{
  "qk_norm": false,
  "tie_embeddings": true,
  "extras": ["capped logits"],
  "decay_shape": "linear",
  "seq_len": 1024
}
MLP neurons of a small language model. Each row is named by its layer, matrix (down: output weights) and neuron, and shows model dimensions 0-169. Each number is 128 + 32 x the weight over its row's rms, rounded and kept within 0 to 255. Numbers have three digits each. A neuron's up and down rows have the sign that makes its largest values positive.
A block is one neuron, or neurons of one layer that tend to fire together. After each block is what it responds to, as a language model described it from the Wikipedia text at the highest values.

L4.down682:156113183110105141157106170132150107124116188157123131128153157164082096115118156190123123074119120115115163148136092162098120144131078155158121169170161101163149159156120100102143172095105135135162187123167120200190085154173137123118151124179150119083080043097166070114139140120125127152115054127157112151110135096142099134156088166113153062112163147146185128135100173124093145111128112118128127150138146138120110171149138098114162099153113184107195083119100164176107098126171117118131129113149095042178136175
L4.down1130:132173179139085083150069133121111140092169168094094138143162150135140089088159064107069155081166146149111176144139032111155141074122094134108143133114168129125126133119108110144109109130122120137124190162130124186101169103152163143131174140139157144121084098086087132103124149087088168136105141128139158158175146113109127118205112165182140158118154109127155083148154156139112134155145124131067130137075152122128123192127086091185160146143170165144176177117092054097123119056135077112176144125151135059138121148
L4.down1394:081214202139087068105077100108115168100210085092073159170123120137159077123142092109144140116188119163126130135159070087118146141134142124139103160142126054066169134155096075121072158133126144178183128140102120213132151068133109159179126131136127108074119136087118120116108120107141131151104119112104097111138187141134129110158138192143112179108151153101198082118138151054076135169122182147138162147110103114132178179157116110113118127143165183060139161134105130165135135093092070119159175088148148099126098119
L4.down1707:103125209140089086112021125176141105100162104117077129141148181175092138161107117156138105127086094079134178126115081127159082141107094167110107097141140143108108157108090059148132158124090123164102122149163180142102155134114125137205120101125154061103068099099143052176103133099131142143146160155159092111178134154127146144101163135095092141139154113148113159169167123136100159130150135116106171150087080151134124124145057056157107146134143147121164176105117104109119128092132126090136098145162147116188146136
Numbers in table cells. Leading number tokens, mostly the first digits of a figure in a wiki table cell after a pipe, such as totals, points, votes (21, 131,040); also counts in prose (21 home runs).

L4.down256:180217138163099137174124127106119092125073078146117173136128103109122127193134166100077170138125072194130137147151112124125159164119103124095139162130144146198135107123155174107101136119140138179097131133163118127149163105172083162108107155142103125110127125151076123097081117128104211118099161182145085132203107087144126131150177060191148146082144094050089116110102074098072138102084144175147093081106072099139128143113176118107179141159121129067199117158115116128049127074136046146134102115126096156141061154
L4.down386:147113150106108142116090108146160092086178138129095114148104129077097110122076146121076137134103132102106180193132140162162159112094173139133069164112113117133140120120176149101146177098087129156066072122133082099081149130087143174120150165134122149134119125124165149097131183110132131186072192130139132161130075072117151152117201088115145101070104160150114127108124102154109123127107119152066099093137140103094153115125126059124134105133172116168143143142119159134099115113128177160110112071045118159128100095
L4.down535:078103158113173143152164166063121132152154156140145150143100129118156127141090172209113174160111108109097127101151116122086117138128095128129131119160118098105077150173129115118151126112133131122107111136101163162173068129093112140087135124098202144145115134105114123114126077142169124190104088108107121088142078145166162145076130092100109141136129134126119169120138128116069108083060083182102191116122104113124134102103141147089130166103157159124103131119144147158113151107116209112110135111179123131112135143
L4.down1300:181188184183101109057098147161165084125130165152106073115189203152191155090095162129141151154090149122166133124109153138091114120167102124069117166067166132096150171193102101149113115144120155117114130121112148076108117153149082121100142115141091112105118110083143125111136086122109164213116149129114135089113126137148086111115135082123108109160132109158125106128150147159116104204177125132123097102096134125102128118120170145079127107123103125115112129149162157165141175111118138097174101136168106175153088123
Competition and institution name endings. Final words of proper names of tournaments, leagues and organizations, chiefly sports cups like League Cup, King Cup, European Cup; also Group, Theatre, year.

L3.down33:160100177108149063163121110147117112130153134132148107084143182125111162142132131143106118159072170155122090111115190167086107117118121119188136149075126150136124088123134179086146156110126146086108183157140169171143119173123080178138081143167114152172188102125087104138059137095149187142036116092106166079128064164120160155237143110129149145124139143090216113152099170163173195115113129155101122119104077129150159163077138117124136151104125158119159065106136184099103106140163097084054152124159149183134182108
L3.down1425:153122094073161130133111108150079075105067103136069158140138131143153138135070094152101135166157118110161058171192121092123103124174156134062151170112090082176102098139155169163154102094156171128136150120137103102141110174103137123132129099115065100149137147035111120118074116123150155125082149084117078128114137087129151118167125139101097104115126169064142182161146109174139063151148190148108125176122081184104154167119120133144083120081074056114161096146127131097131132093128145133161142100029088181135148091
Sports league acronyms. Names and abbreviations of sports leagues and organizations, often in stats tables after a pipe, such as NHL, ATP, WWE, with weaker hits on other organization names like BBC and Gestapo.

L3.down1444:128142055067170150081084036209168142197136106156198165103171188082127144184117075146128077144124104173157121103133138170137164123135105173164119094093114101194158129093131113124161139129128167111102141092113146139097152207142102128188095086189132109143156119114112076067136132122103209161117133143186207126194090138113135142215095151112184166094148126117160098145108098146160090164147110127068089130186103100086127158094124147150139119132128133101110187092158090117179155113092142048107124116151081200195104132
L3.down1658:108147051067153087158100066185152151171165089159128075076138140147171101124183118175094153110157078118146061111128151115114074116087140169146128083130086158175119102147131144154110122108112105101135123115120146074073186104161081147161051102167100133167120151120183180098136121103152117151078165102160106104168145094150148121255095111154163114090149102161148145242066127151118159138140094146079110131179162097103144118150124153147139085128137139157099150130145118149182149183121105126116148143117123144073145132
Number-fragment continuations. Digit tokens that continue a number, mostly decimal parts after a period in tables, statistics and census figures (.67, .60, .56), plus numbers after codes like COVID-19, A-10 and CD170.

L5.down70:099126116159150094154087142090132136109164117109081169133097148129123105149100121137160099129130156120167054093086085141073163135097168120152134121108131131119190104110100114159130107055115148130112140164145098122141178136124159131110132107154149147199115119122051171118116111100164198140109084119139173170151152112121121065107081138114075137155091147142116179210144153130083107133107131116147123135091172109136173100186093092104157120112148104152169136112113108106121131105097125112111158090096089212144164108
L5.down565:139094110065126155155103106114144134097132139133103205122152160095122108116171101129175131148149041183106132147183076149123172086133152099119109119112107177136111114181119118118169103162087117123151186139075142127170170158071165164112098136148151193125150113177157161168127098111104063127156143044133157068136154132090168129077150118119081118135112114104176122152108071111143098121133119149080099221134138089144162152152226162095137117089153151073116153145168112108101109135104100097152110096145118105073119164
L5.down878:141126072149133047139110126190103161120142168120121153109157183095109119137129123155176190118103132144115140143119132120139131115137115132104162090082138114138125133124143099150134128151132128116096041128224123114103108176131118133109096144104121070153132151115064114124118183102129160165127114162180144148107132159147154137138072135165079104157094122136150138139114145128171130109103129133144173108138185142131177076128150159100126137108181088108140103139138102134144096131142124116061143128115126255099177150
L5.down1163:084136135157138167130135115093125171158159110123171135196134120100087125126155130131120151113174089159100122168128102133121105081180157116129117072133197135126138040172123122148119127137151116137158135168177139142105178085136113165177099132151102159077144106096085124126119093087040138091134147103152067131184116107118093147118111144149160149123082130084195144123081096083105150142117128115085098138129208133139133093149123142156146091083105121123160072104115128153132118121127205126142129150124144205097161130
L5.down1362:135094088104100096082121132112092179137093155136100149105136169106114129106053102142140140143158152173062140112104158197138119162086164110121142104117114099135107143145083234133109148124114113159162112101156105136124120109143167139172082177146181131096157166133160137142142093139110193104134128163123082134095172119054090166148126182109162114082108112128107114079176197074109130133126072098168088145120052103109121127152132141160154123118135159123069189083122156135086132120141115115134137080156102116119067161
L5.down1438:161160145133102124063096173203116123128108123124122146077109135149200087159148122077156117148061123138112135123170142113138088123105126119122157140122110145148153139157118121163152152176103097161131124182148138115146101126159150114171137117121130162112141111185069100137144113144146134137125193137141142168078156134123167124136149118084108104149120136137116143149147113154081183102122052113190178139136149119109175109097168138187139174166107131168144135093091151171158108114107189131099104138130071191125155138
L5.down1644:108109094100117160096079197113067104203084076198075146127125124221173166181134176135117106182169111091152140170133124153043085111195109083134092155151176075137165190131153110122139170132142101130141165162091166150150207086120166118060096115058058111174092130082194174118162116093136119124150110091231113150146153120118103141109101137115148117127109157172143132129113097132113019169108145153124152160137199157160122142129182133122146091122094107074077102161118138148087083112186099141126132190109120120113110194
L5.down1820:143073146106172199106148115118086151165161108163143164125084132091103133129176124167110154144125101114104113123120136146139153113121107162157165119090189137135123154117116136136155107115084097119133113124174096145150161140145101141088116124087128116152081204098123230084153136177103156144117105136138101149108077120154145132116079142096116110152116068084143133142155137136117164191118088127176137151118203174167169080205135150067160081097113101137109105169165115124121179162181141128143122147086138152109166125
Numeric stat figures. Mid-number digit pieces and numbers in statistics, sports records, tables and years, such as 2|89 yards, 3|15 at-bats, 1930.

L5.down168:153148124162091126132168129148125119121148132082063094109123176064119084094088112153107162121078134106105084149162116134132143190143142137174128120147080073157110088113140128129135130148145105131055120131146147096159107123113125131166105157198152198113138140133130140060083079103140109127073158104120139093105114119065156158098092021141176155098151148112128132126131123124150106096101108133123158090124189141122162147090123121105112085140147134098145199135104089111135099086125156171091149127123155189159194108
L5.down289:133070091137120076136129119119112145128186055162079129098173151181106108171120149110145150115159155156122099174068117163063157067138079142161155082107144132162090126131070105118186140108107135155128140147129184121077145138136124064171171078106107125118110095137104076114067117161122126112075143149110148045147125149099120137191222124148119093134149208123182138157129135172138120138176116148172125144120112125149100131125128118110154183135197085143060174132109113192161150095160147075163116153118206190088094037
L5.down391:151103154135154154165087173134110106086174124152187131135092166104173090148085056081166151133104148085102140103148106141116183094158131146157095105130081065132082145153124146146132137164090043104173144135129175126186133133107120117175109128113161128152160143148130133056134149152157129190114130073147186128112102120076170107188129117138163135138198113111156123143079095069170133123137132115117065106108184114140143099156129088149084129083161129095060115139106151122133165112115180180086119157094137138141090171
L5.down435:118147081106159107105126149123129193127162157152185156139135147176083184155098135111116099148167123135116080162116150060173127107213200165165091112165105122126082161162118070134194115145149132136162136135148181125152136141103143119168110163163148153106150124123114114106104121035115145129147149068112105135152143197101137107169211133152163137162125146138159128144100129139168102073135144066139174142147207137142093052123146164118074132119149134161123187126129132092183139119124192160123157095099203092152136019
L5.down1320:145064174134136128122137175102126161128123109165135071130131200116094157125087126092098107134100108090128099230142122104114117149101137138167122189166129123142124137118156116110140136117158176113093105095169090113160171183130084102171101123098147171127158138079142084056134084115155091155104106111150142114096137127150034135148173134114106113104116127152161101114105120121160100166150176089118130081115193063144136157168146115075139154152095066076141103145099152127091127137159141093072110149176133225157067111
L5.down1445:096138094107122124122169163154058135103149189094120111110146172162047062114104108090160106141132099135105249133124085133139051099103105185094175094089186164128148138109130102162142148150072161165078164111117170156136092136113117132143118206106123117064132136139065154157178094146149212109081155187149117095127098111211131093115130144143149134076139149158147162125133139138127119115156103137131162190107112183145120131167024104122183105094090064148117120131119134084154159156121118134115166121092110110143151123
L5.down1477:139128151116141093105122115190150154120159105127145152166054123170064125146197171078103148117137147104145139119176100143141141088097136112123071162163157125169106106085109146140178112159137128128160140173126130094128168129118175154149090056143113099121112165122095115145177120093153175117125094218166114139101123185106095183132135129120145107115115119109128153050162103100115085094114037133161118154204086130132130175152157121137121122104107121106113111174095152092121141129091123139086114124135110153107135079
L5.down1837:220176141106063048132146146138082119146162054072115142097125143122110116142133052108086133123105075140108185175104144123128133084182142115119167114079096136125122122127153108138090107175109148121151062162120173161133085090084173145170097153146115124081099151108116111164106139105200138143137111090166146184125174107106110125128119075119115156104138165141105098201106096111099111151124159135084124132069086084132168130072105143156105136111115153117176191068062165116176167162122100153051100107111169151146154122
Competition and organization names. Opening word of a league, federation, tournament or festival name, mostly in sports or awards table cells after a pipe, such as UEFA, Liga, FIBA, European.